MLP neurons of a small language model. Each row is named by its layer, matrix (gate and up: input weights) and neuron, and shows model dimensions 170-297. Each number is 128 + 24 x the weight over its row's rms, rounded and kept within 0 to 255. Numbers have three digits each. A neuron's up and down rows have the sign that makes its largest values positive.
A block is one neuron, or neurons of one layer that tend to fire together. After each block is what it responds to, as a language model described it from the Wikipedia text at the highest values.

L5.gate484:130126095116156157099095114129169148137117113072130143129114122126121122130126155052132090134147134105153163158111180131127091130140077105157166148149145138129101128119128153154124181076119111150163127121137102132128089162174118166132140112131156152132137130148132143138104155167119129137114132094109120132160116151130110101159120141117089121133119119149119127135159113104120067138109
L5.up484:135156133098141160164173166156121138085128150109131165106135107138112139169136099132112100090140107141133096155138169135087134159130117146154112203124082141104128108111093110145114154135098156138165129104156136125120152143129155166131182099138128138141111152121103122117113147091160123108069133099126106131167158200146127122090136112143110110134148154176117133105116094097158091137137
L5.gate581:131151081158107112110129126110140118154142128151115131118113138150146165119143111136159104146110166122152114110119111077114104086114175111082099119095141171137126117130135133067117189163169138119176164151130086111129145178127129148127134182148148077112150145137130144131128101102150100136121112095135132092149147152136098151141156095159141156091135116121123136111086095169123109129128
L5.up581:130142125141124114109156153098124148169134129143149103097121115134112155133135103148174084149105142138135109090118099112141116119107129121162128105101176152146147131138166149073137146138099102122140108106121114068142148147114157104103166122153115097091140134147113155105129131137125102124159115070091127105129127145129113170138135137136150174125139144116084116117127150136133128123165
L5.gate671:158143117114136139170111142125125098146113116131138132147091102111113121100100100077125113140136167164138118139119093142067094175122144130125149131163121146141167164154129076104130147192121122126135111128074088096157107137117151104123164118178128094154121116109115132139141131131120128114085110159117133143172155091108116120120059135153096116099118114105180116159149144172164121100131
L5.up671:119153160140093133105134108150124173169112116081142092115120116118141145102183126165101125197204133168168135135125133118168142123138135121113152136135120090108105106108106098161138142130131113124119108113107146147135162087153152132160124108079153106131089152145165088149164152158153153116097132115119112118149166104111143133125134081113165188135084106117107143119124138144083080166088
L5.gate733:108122098103101145166116143165120131155114121133136128130148132147112156102137138091132112163174124166142161155153152147122087125157131163119127120171139141129084120143145165119112166153155115130123139117096125102126166104125121120111146147150111122095108147141109086152141137135139088153125103126124159122146122131158147113155118118130122142113093101159135127109118165150103133144132
L5.up733:137144109106099138128098142139065106152101130154155124135118117116150144098153139135104119142131144170142111153137113150091118132121153123142123136126109143131141149098148127181142174192110138107087111135137148119167064097137137127121149144100092094111134119136125118119126119107179089070152112146078154099106067113117090090152136086146087163123130162121137156092105154135097118137096
L5.gate1388:184123135126115154119074100128164147118157149161117086085149179163121165105100138156164093124134127158101117150089155122119132188108153095069132140091134126134112099142110169180116160132151089111152131146151163122111151131125165134158149154129150145102118102088149132131166114134099082098128160092128166135130147138101138075120120087148129161172130165191120137147112100093107111142131
L5.up1388:171148140122091104106157134094162117125149137124132156143086123110166127095109131141168165143171111174146124132064145125128120173126152129147139118171100123110100124120116124119160117111173119151100147116097126119115116124133132140138123124163080171156153119137125167152106138129115142129111138076085117139165143162154131120124106135140150141066109121135123154136119130130156100116121
L5.gate1471:154142113148127107071088128106116097109122105107165099130107098114140115120116143128150148116115150135126151142126163147086107135144123124089152165085150099166088114168156128184155152156142113121186156128098092101130107097135109165136099099111121154120127163130062149127128151131155127103121087143080139157132155164106125092144109083106133125121139086160131143150115158129135148134125
L5.up1471:167128131094134083133171141102100112139077100128129104151152126129130150114131113153168124131116138178129145146071181142124098131117137100126113143100132092122106104097111162144177116136126144159162153116108095080166154087105093151126174147092106106097138136117122104144148167126153127114056129142062130145141169165126129110186111112104169155139126114130124146162166122127168119140138
L5.gate1583:163119124128141089100153110133121104134141112114163119110140140142112108121127130131084101125103133105164142117086125155118120100134146120140126134119084141112137094160107131157127119125158123158139135091149091145123112139111147130107129144149119174106158133130081102109136114123150143159103109132099106093110118143114146186131100132100122121097116141151147112121116124121137081133107
L5.up1583:145101129087148171134121138148167155162122101093127131105099100175080114140086141133114128104106132129108094122140157146139149159123173099153152161123136153138149130113120151128163145118119104120149138148121066097112099131170172105117096101150188124122145113131112135120144074127147148145140112126084129140162105158118202109143106197111108104147116103165160123140135128103115123140136
L5.gate1675:180162108164158108144090110133128158131122120125100124130168107118106128116117103149150143143204126113106117158150139148129113137103121120149154103130095113136142148156110088132135134151133170062101112152100128125106110108116133128137137091150150139144109138110149181136130119148113157150106140169096135129131125154080116106134133103141122136140097159168171089158084139158100133101078
L5.up1675:152138140143148121123096122115127157148114123116129100107148095099119182112087157148132144159169102144116120136118160146165133162085158102113168121110110098106180124144092070174164141133132170084138113161092130132088083122155128140148147132130162147120098145138145135150116095151131137130104126117030135121130112140128141106095135080141127123156121108193118141084089139141129086088090
Description: Piece after initial capital. Word pieces that directly follow a split-off capital first letter, mostly in rare or foreign names (P-ite-ști, G-n-atusuchus, T-z-olk'in).

L7.gate310:090119141108137125128140116102140063127124100143138076090164142113155151079171097168130119131153106144139125147119156129153105095110153098129110107153143166147157135111117108178131115104132103121159095110083124099112112110157136155122150084104123125153128132148128100112089105107113094107112104131128143116128111137118143124116127102126074127127070130168125103155137157089101107095157
L7.up310:134095132137122113147138110119146127142163080122166084146162137136198133120125141111127167132082126070128117165109082097097104139145156167147151123133148142149120096122168141107104123121109190124101120114147131109120109127156183126126110184116112135124123133120133152097116126135109106109132132099144138157121111107156112072124101168101128123155103139166177087134129108121104134100132
Description: Mid-word rare pieces. Fires on inner word-piece tokens of rare or technical words and names, such as Sfinx, dyspareunia, ocelli and Juilliard, plus scattered function words like which and that.

L5.gate37:077118125102131152127097125135146132106139145142134119111123103181144108169131160130130148122094163109148131170113101095111131109092138100099173139130138131124126182111127131143158112126121096149084134128112148160127111096132078149118095092153082135139154117131113124110121133105118123116127136153079123108108109121145157185107153128128120086158110174135122123109084101118080150146099
L5.up37:123121140100092137160110119128157159105097115159131119103149135164141118133103154135133096152142118124165078173150122136164125081138076124145118185144169145109122184147186115124135130129147114114083095100073129175160140151139110134163085100134099135169148122143152125137106085117135139120103135131095116080154113136161133136144142118130144129197143120133111086172124134104101110134124
L5.gate454:129104127119187137133141127119126133102086076141136104107127152159135087126109135151129151135122130115089102132145129108182141076162084129137099129137124145153103136108092105133081115092154130102109106150125135157124109113118082113108105081115069119067135147139089142111140117156136075105102115124169145151145158110138134148086148120130103140146141144132117129119147074117098137143130
L5.up454:104111150146159157149143122163112107094124086122154145160115099092090162097124160116119100115136140137179182104082083154095144109154115134102118132103151153122123135135139106124127114129140108151119146162104152120117103126134137117131082118132134162118093125123136165094112131104128094104118125087156106119135122132146148135112147141060146164143107162134145064132163126106114134153088
L5.gate609:127103139134116113139148119125116138138169083123109139146130131191165122145121104112123117142131128108197148154081126131149130137075127102134119147089138142152147141143121130144070136133125113077127128134095140135110151163150103156117138140138109150073137172129097157106149099163107084159129186110157190129157087154116143091135111152198101115174068126107134157143156101089136135154149
L5.up609:103150161135134138113096095129128107152111154137137155088090117089151136115158098154089143148131099134096139170149131146122115131116091136122102117136174130146133118103140181117092104152149097143119106125157101119145094168159146080121117110116178122125150102156116130101091112128125112095147064135170130184139092097108084124149142104157153168141134163081092142136138129117119137112138
L5.gate688:129102127143163129139139108104110153147123089141123140106149133123142120111168154142135116145133164116122158125130096153085105125121104082090114120126136158074139160133118155088155135143123109145099161127117137103115119090156109088152086092107094149108155105090111108135119156159157095098115133110134154106122127123149117164091103111094101137161130101186138146123161108124096135129131
L5.up688:113094128128146155120120090097107151159135119125125160126121096149106131132123159107134132154115114089131128100122130123156117127167137107131101139117141117198104146125113102104167148135144109097113120177120168208091141116144130102100116113124096145109137123128095148121148075125184106131121124139130106145143171126148149129113105148148095139146091153178118123102088122140132118126124
L5.gate725:128141173160144143142106105122090126114143135163108177155132096144155156128135110141111127145141122071110138167147132093150161118122122153094103117109142159114139121096082108140112101092077115124139123103121173139132156092121133128131117115157157118110128091100164122165103105101125126154141117126131119160154164127106121091105134120060155113112151143134135104165132141129122127128179
L5.up725:128116144113150143114163128102110120175110117123163096115139150119118107149153134097101136151101197109149120152079119144110162067151114136122111120097147124128108157195120101127118181146163128110141099141112093120180151112160126123169086122138143117151161111182097122136173134120111127109124144124127115132163106140103166143138141125152079108116109073152168124123110104148158146108101
L5.gate807:106124137121139114195167134145144138176104145133139145118098156149113112094110133093144124117107108156144150173099178123105090077129136186153124160136184085137127122133134149149124133143094158103100120173129115142106113150116103117147079180161162145115145107116133195113119122121097138137117093150119129091109118084087119121114142136102104105115137139154136125126136119136168144098122
L5.up807:102221161116146106175132094130113084152128129070097128145123114162099125125146090119127129120109082137132119140093148128129154116130117125097116117143117140116134103136127113140102072121141138133131158141086155132131177124096155112156135120113102099115091073142129133126133091116127118135145155175166128166139130121141140109120163147123111123136111140117164135086124143145100150129136
L5.gate1093:133127110085134122144101109136115149141080170175121149108085145125154135143086093090106091122157145126127136166164117124132148092123141112119067101164111141132155139101125098148121111133095124154150113146144123107136160115155145109169142105111146094092109122114169122104109089116103076152080143102123146142157135118131147165118110139128110085105096137120137088150130100103187115183103
L5.up1093:054130108097182154092108086104122121123168118136102095124125160122122151177118120099128143105131104110084142102116165122140129101173065114124150149103145144151122102134143128167152080093119159131144128103104116116112123161094135110107132175136110081195120129090117122114122133144159108127155114093078123137132149121124139119116193132106117125119165122117161161120111136137141113123187
L5.gate1415:148176139158144170143113104089104153142117133115144130180107144135179103122071142144113135154118073097165099087114153087136126118097105109163148109163119102125122147163139064128143188128172169123123162108135145083120130153121128140106139157143141127126122141115146114140109158152143123119139132114116134155111100128106138164140171107128160123114149132147098134078109137167114128137142
L5.up1415:130124135162122154105139105110113072132157150098088140136116142145153118117114144142105127145117102086152114163131139119146156094130075150113149174147105121138106124159095140089128132166094103114142141116146154185106111135081110108117156129170149145128121146121109111130086138108162141128139099108145138154169093146172176110160133158155116165135134163155118154123096154111128143133167
Description: Section boundaries and year prefixes. Closing == of Wikipedia section headings (Reception==, History==, Legacy==), plus first digits of years like 201/199, and sentence-final periods.

L5.gate123:103159124105116124099128136128118196147153155139107119110121137145103139116145135131135108107115117115166120116117138140124140105128107109100120102095131119117074116113108089136149124108142127105125106098141153153123154130114104149149100163125153106109171172116116140125214115088150131150113137165090167111131110153136057124137087112100112119119136131113131178153101172111170129140118
L5.up123:110168129115135099124122096107132156146129128083120117099133116162139106192142120156137113142147154159143141088117130136157149089147123094200159127115102184092125130125105114086120150128146104129087080114113121139099173107100070126129129146087147110093154146156094148097159067131164152136155123102138134157133118147132132109110140098059133132089130128112150112156090173122113105117130
L5.gate324:152132082103104125137123100127091136130150143151122173114154110120131127173155119148126099112097151133162118139115150136160119114167075132166103102152172126121117145122140118120080139138155148172195092099128083103134079139068110146144120157082109111142129123147121103138110096142116113101144133136125087120118136128166132144154114128084113121094133128097128171160082140095091122105148
L5.up324:159141090121117165099133127138143114137136146103124124126158106155128144138125079126139108063107139086125090160145153136126092118172103153113120130176189077131084122145114072123106129153104128127104113114156093134147105108064087124095130167102142132130135170141162126151128180184157105128100097130116103135091123126170086125158107105149167084127167121127169135119128137108107115136136
L5.gate547:147114142142124136103168160120145133177117160134157131124152157109123140115180114105135114139103150099123132135145100151115113159114110116128148136134110117146147152114208177148149137123130132123140122114149120183146120177118105137157168147121120160169194119110154150109133131126162154110131102116127088121160130109153092140104069124139128146115126132094122128114138119083094129078133
L5.up547:137145113117125141108110110120130129113111172147162151086112131124127138142132132103145103091115162158143127114174093099115169128109115155118126106137135136111090150149148120128139156171135135109166078125094114165158115107129188123159119134095163141159154102110129148119139118126124164130133112094131128129160104121099056117127103103121177135127135140145151147119085143145144136116182
L5.gate555:108138089136115123097180112154064140090161148116117094132149125148105155144111129125094097099098121101127180179137172079145198150111077129116126168114112113119100145154137145130122088142138151123151091160133128108160106142137161093159131155108066092130143145093177123182131086188125130105143096125151120138109123082131134155102070090119129133122146144151116103117117168129163118166171
L5.up555:133180131131092136112150093105139126122070144156116028077145117126098137119129139126129108150119071171148109122121118160133129127125079071129124128120131129140117134125128132113140140112144130130149144138129126129155138143102116106124141104113126107086136131191119135114155133125121142111112164126127135112101140152140125110101126149099111135086104087116104126129125162134102091158138
L5.gate660:057117121145156138134164080135096137092107135125142149177119112132115117115132122138128144140137117134178155144092154144145132124140126141118141156055203108160124135119141152140149122091157139140162142124118124122153075155064140140125141098141081083086203131115167087092111116145122099131119085138116084183105089113106110146158111139119128127133114114150119126142114144126133174102153
L5.up660:144139146105150140149118113152136113109152113115161128095134152125105144156147113135142121112110148119123148135147129126137152118108121098092118095131141103143142101113098120151135129111147143093150132137112102127132149105122100102140168144162151126172106133094111162136120150137152109135143148161121140113115132139160116158134097113080095138117118119139126133140116160115110130133104
L5.gate970:139135070099167126158137083087112112127074124129117140132162171177124136140090145149072146118094110146147137116158139106135156122177085093116123129087147132144118124156106131131140154114139100111106119173087139101101072105164114119097137098091124156105138101119129125120162105130150119086078084156128146123095140123143087146122112085119102093125118096079141122105155124124120102117155
L5.up970:101174136124145099139155108115098105136121163178118131137167151140120143191138171137100140119137125106126120126146142101140125141135099163130117144125121121129110121137176087122131132112107154139128111133103131093121101147150151128101125150123155168085136153118133086132136136134132153119104138168100113124110145129093115138138088128087161117096100142114150115122100137102144136125152
L5.gate1424:153146114124123123189117114143146101119100106085108073099102133128169102091135126149145102118126146113127153094117116088107100131129090092115098132147164186118171150141101154138129129126138091133123111138099146109149124160135098116118133152113146181139138098108096153114127149128168164164174101148124097143149166130138147136133133150136090096107146184121140069077149126089122104147136
L5.up1424:129137077164133137127129164085094131140074170130125160118133140131176149122125106160116102181133138124127131161140161132173127128191081098174144120129157146130129121146172160113127135192128095144095150115122118157102151131172127204146124145099151131139152085119131125140134109109129101125135131106166107096133114152142125134143125110122114111087141115114152147115097142129154184124123
L5.gate1501:132098043186161109128138133126114121118095156121117118120098103097134132121107098122164127163135123124161151120152136112113110158100092113116117127121168161111118160126186133117120144175124136127098124130122088112160094143117088122126118105093142096096073124095140129162140124172148122121141081161166132110080166100132125109146163105076122131099126162119113124114111171105128133140096
L5.up1501:154141100114096100134087142112119167141095134127134115115137105111133113120092113149125179115124144126162115108158137142118116137121176092141163124124166130147078082166130151118143072118121138133140147090102175093110142110134126150156104155096119100143108150133091094153155097101118140166122107133169117114144108102098138098139116140139147134140137154139123140110079131153123126142115
Description: Compound noun heads. The second noun of a noun-noun compound, where a modifier noun precedes it, e.g. hearing loss, electricity production, water availability, theatre manager.

L7.gate832:124153109109149145143138140124147190114111132143134094100126137109124135102117133171128087126167131164112138133102121117120167093120130125122092129165142152127165144139151110077126128120099155127110133158127136108112088134122104111157114112112154108157147144112136113125156117160168128149147105145153105145150129141134142141145097129118151126099144153176115121122085152104097146145102
L7.up832:133073114164140112145154118145115125170120158128134090125100103160055135146147097185129111164086109142137139116101162127104128101156130154154121122135182096140096094119177136072110168148123147134114122134133111121135106161137116142136111142150126100119100118139129106103104073174104119105121143137141125078110107124102121151141135163129111136093110107078068160130106112124128151095151
Description: Compound-closing second element. Final word or word piece that completes a fixed compound or name, such as Eye drops, shot put, Stakeout, Slugging Percentage.

L4.gate331:136095101107150123124141105118159102113112127140127146106095135105096116118135133110155112137155136159140168119069122117152130090131143105147096148108103144155118104087120152114162121113167141150151079145134111122107099101103145162146084130130171080152133143130107130172115137110176111126114135154146169100104101086106115117134151123173103187101123127133141132071166078122117090183104
L4.up331:111110081127156153124120137179137122114124107100113106144113106158105142129119152123089140123087134115135096102105128098130103123083103177088155127111095148099135095081155105132154131115115132092146121146157164110144101097148181129133142138160111148152148117140125138074135136126119141108095164103125126118160149160167132088105119124154116164066102141114098127149133130146134164162139
L4.gate694:134125083164149097080132115143117078181153126142111165127138140101088109171131150134088189123199140136171107116127147138097098112095133122117146146090106091121106105134077124141097121132095158109098155148112145134103151170098127173120092110077166142115128127131109096157131173134148132165089133096133142134134129129147137103103134133177117120100093132090156198153119140110141104155127
L4.up694:121118174151096108116190117108103121111076108085107096108190120115097115100134123119135121103148116120098127183130174146131115091140148104119147138082105178101129168142145132137105136089118135145121104115184084088137141147118134122110144107134127114125137151103128135114135150058133083074127107121062140148110123105077148067126120124157110139098136136139125099115092108167157111111113
L4.gate704:136162135116172168120100110138097169112129143147155119161133065108109159132136164107103132142174130106102158128136104104098118119127150142123083088124147130129129105145201098121150105114125125150123125139128129119129117114155146117126134050079128145114111123132138176133096144131102092149115110134155121092140150120157150129181150091176073142130092103131128095116154152143128154124118
L4.up704:111153137138121138107105094127138124118140128178089101116124072129124102168114154121134103100157111159126149131145118146121130135127152125152125163134118108147138149133131085162171099151149150150127101127123128124135102175111092107113120077094164111128104154107138124160148157097134148111134143133125117131077117114113122151127138116145103164140129108160149082160113161123135143152077
L4.gate761:131122156126112102083122065167079105133136147107144108174120118121127119145099101123119154154086135151168157152122183102086104133145088108114139130150093154106123121123143136147138153159099139128130113096127125119156135111115108175157108111136127147143152147138149090113074116123136111114088129152126112145146114140154134129144157090193103134135141106132159120068122158140129140129124
L4.up761:131144138079119119100128138145139091151118125126096120178147139153090149153087097113113097115146146166123183154131176076109117147129097133149198165168100107156092115151102078128105178132129147128172151101121132139131111134142153119152112093095145164155208143150119119178118131095141068155150158094108139088158160159109137128119133144131115109102161113134162118119143142109176084127144
L4.gate858:111122131120131131124156136145168124104129114137110104112110174097091078139208159135154160162133116180149113146117140092112132075127169123125150152103146208094119124143139119146122146113151139113132095091147124096131116113075120125197140151168128104133143153131148149116144123143134119097120148110122124123074078151149105093126073098136124142122140130138141109157163106134138136109090
L4.up858:071127109135130119145108097108089111151137148143156087110137171084117121118137118146113161145140131104146157130111104159107126108113140117112097099097115149064139088138106114173110141154149131152141148122104119105122115121105132124146139160148094125129178136152100121162120117088141095141132122128111139094126119110093094104152132128109097106137111115163148134174124095135129119133145
L4.gate861:126149131143124194151123139077120091135111114124149150139145137094098111082160129099139123148129119135158152135123139105143113154137117145088164142118153142169108152125149148104090146107145154150153115094116119124153092077170126135130139072114149123102164119104127126152106109141175106076151125150114092114121128127161082114130119120123091137148175177125078112168168143135118168127170
L4.up861:145165093150125100082167105132081073135121167147138109172157137143156156153110102136122128155122136143107097161098143161088133142121142112114128141144074171177140158165091133120100116132098112152116099122115138056116144130098143120163145130173119092159137105093162097105095156141136084086091161117127134139133163118146181105112114130136136146151132116133130091103144100103172125140136
L4.gate1664:129135141113145129136108107102096116146137110084135157145156126143156149134149082133115118126114153143136104136131104120097061116143117130136100125078147144173125139086153123156104123124133127113100116155185148119146138149130117170150092128140091121091144140113134143107107115120160113110122126120153129126139162122131113141147123138178134183122133146106137122109116108143089124103070
L4.up1664:150178126137123131142120104115128120177147114086134120134154096133140185116142120155109126098142091108138090171093125137107083121098102127143116157085139149156102126118146150177093137151114104104119127152138114118105111124084136190161135174136126121094122134156103128134112155110122138114104137144153111123164113118134115137144109112132144165146111108099115121068143109171115107115166
L4.gate1684:109113140127067129158140114138105126116121138086129119140180110177135098134154154091122101138106147149125104143134157158076108108161083094105153119132090114128113152197164164139153143116146112140120123131119117162124125143151145125111161127134114141129129143076091082107120112104163124136112129100103163103104137127102140134122149092136123073080125055165151125126112131109106142130130
L4.up1684:130135120143110103157128156134115103122098126131056151139151142141118126107136113162125152110111145145134151152101126131137150128102158095136117146179102140135123096101111099153169109167107162131148129112122125142108120099166157124139125132112108158110131150122127098095159136141167095128124136120110127121179121145123150183120138146125094116169142140186144105116117131088092104115138
Description: Name-internal word pieces. Second subword pieces inside rare proper names right after a capital letter, such as K-ob-ryn and Z-v-ijezda; also zeros in sports table cells.

L4.gate93:150132067122172163134126176156119116127161086133160073099159145090134088088136137084164159170122178189124159149116114153109155124170103133127104152115124190178126150098164115138104091148156076130136169146131116142164106130133121156166097124084099131112111110161116133119129124190163170114119074149131101098111161112163127141121083125119141127134152116129110103128115113143121123141128
L4.up93:125109104130139134131152134125098133107146161130140148154162134105098136089141135156184114160114097140152099175169112092107095110115140098087156156129124137106130128101144104121150135131106133122093152113103110163160168117156134149128117144049128097155144113133121135130160101112177110121095106138132133116146171140122165094130102115148163060139130126219126145142136135172140121131148
L4.gate146:085141097131087147120111162091167115135148153167169100109079098181144152114162189091143117138122146106087114109132148082092133103115113089123101119089115113091111109152142141098130121131152109123135130117140132125138092148116122110165132130064151116127147121142126126094135104168129140124140117118131067115132128125173130115129152111099125133132132150153112110132088149113090141161138
L4.up146:152110141149092122141123085116150143131088140101146123109158142126123125175163138161109070125149156131117161107150139095121141143125130135139085120087145137104128161142131151126104122142135187093139123142078125098150123124117151129130109139116125141137170161132156140141127154092141154118116169148127117110078142108168128149131077115125157077116146127130116127113133119122109080092153
L4.gate768:179159148138143162126133134105104117118112140143122144112158097122151129107151120176115130151181128123114129182098092115087095129160124113141140115172130117133140117109130101142117156132126046166131120101163108138114094118141150140137106151175107129123144093145173171114134106145136164094118106118162108099129140098141129142153129089117092116102090104161112138101107133165112119127101
L4.up768:132162152130099172148112120149154119116093125127134154120117159141150152100163130139106106113118112083140111179145101188140112143115150115114139120161107132107089153142149135112096165153134100141114120140112101143149136105141096121142150134069134134097118106124086143188095136129126103134160152151116120114110129140180108149167108139135117130136112148147089137144072117094159140117135
L4.gate1351:162112065152107150139104145136103127151059147125097184118132112072149164185119146145103137088150139117105090160128130166096173143140163112133169146133159117097109096139139096147126101122120119097138092135088114120159146121080135151138124168126091167111164217140150120149137151120174126128110134139121114089156146115107136110150130091120153106109130144150083095121108132065133102140130
L4.up1351:155129090117101125113114148129111148138160157156118103107103129165128100178113091147134137108138103144140122122141145089134156135143139125121137127141187108134173099121072126137131093144128140157113158119110160099135144129175161174164098159114132149089166142110109152089133119105173160135175133117104135126117116134056142107139130126056134145091129185161117152130144112120169092130180
L4.gate1463:156100116140111137121127097086162136118088155150144092154104129124144135107170110158110105117134122137136093125119132099113156107170084103101096136128093094130121147105138121116169144119157095131132122120142155104139140107075109101148143161130179138179119132116141109148145080150164126124090141165139114109146146121130113170112093108100107121166116141143113155115083171097098125164133
L4.up1463:120146102117170136142108128073112126153159117143128152096145112162037135179124128151103130106151161141101122152116140136133112144110152142130170109137153168119119163107107109146160133151141126118104146104132122143151125105119160135135169115117147106135077137135171159128115110111117118094108120133128120130110078141088132185133113119122142141092113122098120123166141143138109123100142
L4.gate1516:096121114108112100081158133114110151173136146164121118156124106114118129164110109146126113138147168140160165170138144147172128149154156125141149135120170128139138102128180156136155171156134140146132166110112135096104131157147134116148088153121131138095141171135143141072128121150155174122080146168123139134122135192157122140107117144123085140101111156118044153131090134144136148150164
L4.up1516:119155105117145142155156139133173082091128136128140139132154111129114104138152127130182157146164159173116151110153123143132091160169085096106120088130129111163112139099151143093139158140131128149104142114134135150114098125175125176125156130126147165136122166105099075112104138159127127122150128107138100132088141124140148128117148131114129109100121138089110131158118129190175130129160
L4.gate1552:174120140101127114110146113118144123111114146119112124117157123176158121107121154137135124155077120109116136154161127137093178120119128140111150186117139109124128129137127156118144162145103112120135119136126137129122117162124096116184139155116130201177148145113120139180094109137145125122126149162140126132158112156143123114105106101134124105108092110139114164104145136125144178114096
L4.up1552:149107140130132148119165166145157136117112161109097113167127111177155165111121169132106100160095107136145098162129141151096142128144069146113127142121140133159115124153150145107117145156084146110125099135137164092100123171137094156161101187127149175150159131124126155118108147159135138129134128117164131146124142146124139079100105100131137106118117122151057158124139114146112196135081
L4.gate1590:131097094108156119142161119139129147125127155180112117107137053114119117122139139133122117137082145117135115118125115136118117133127084123101121142131128118157091066163147114106143138132136141135140172120136166111114093089099087143164142178119148118141157124120130137127129155123152123168160122149127120085142147107164164160097104090102124136105150127115135160118160120117118106120158
L4.up1590:121139075123151128121102132147154122142175156120101122108119110138180121169164131110103137100086154117097111133116126191151141121146132138128165115154210144160120069147154145151140149145158146133138131160125131136142119129104122136143084163129135110136114132127122106144131108137164099114122150167134125083110092084164123109083090146132135128092155105181128165129110109101140079144112
Description: Second part of terms. Fires on the token that completes a two-part term or split word, e.g. Group A, League table, Cabinet Minister, disc-ern, Rep-ech-ages.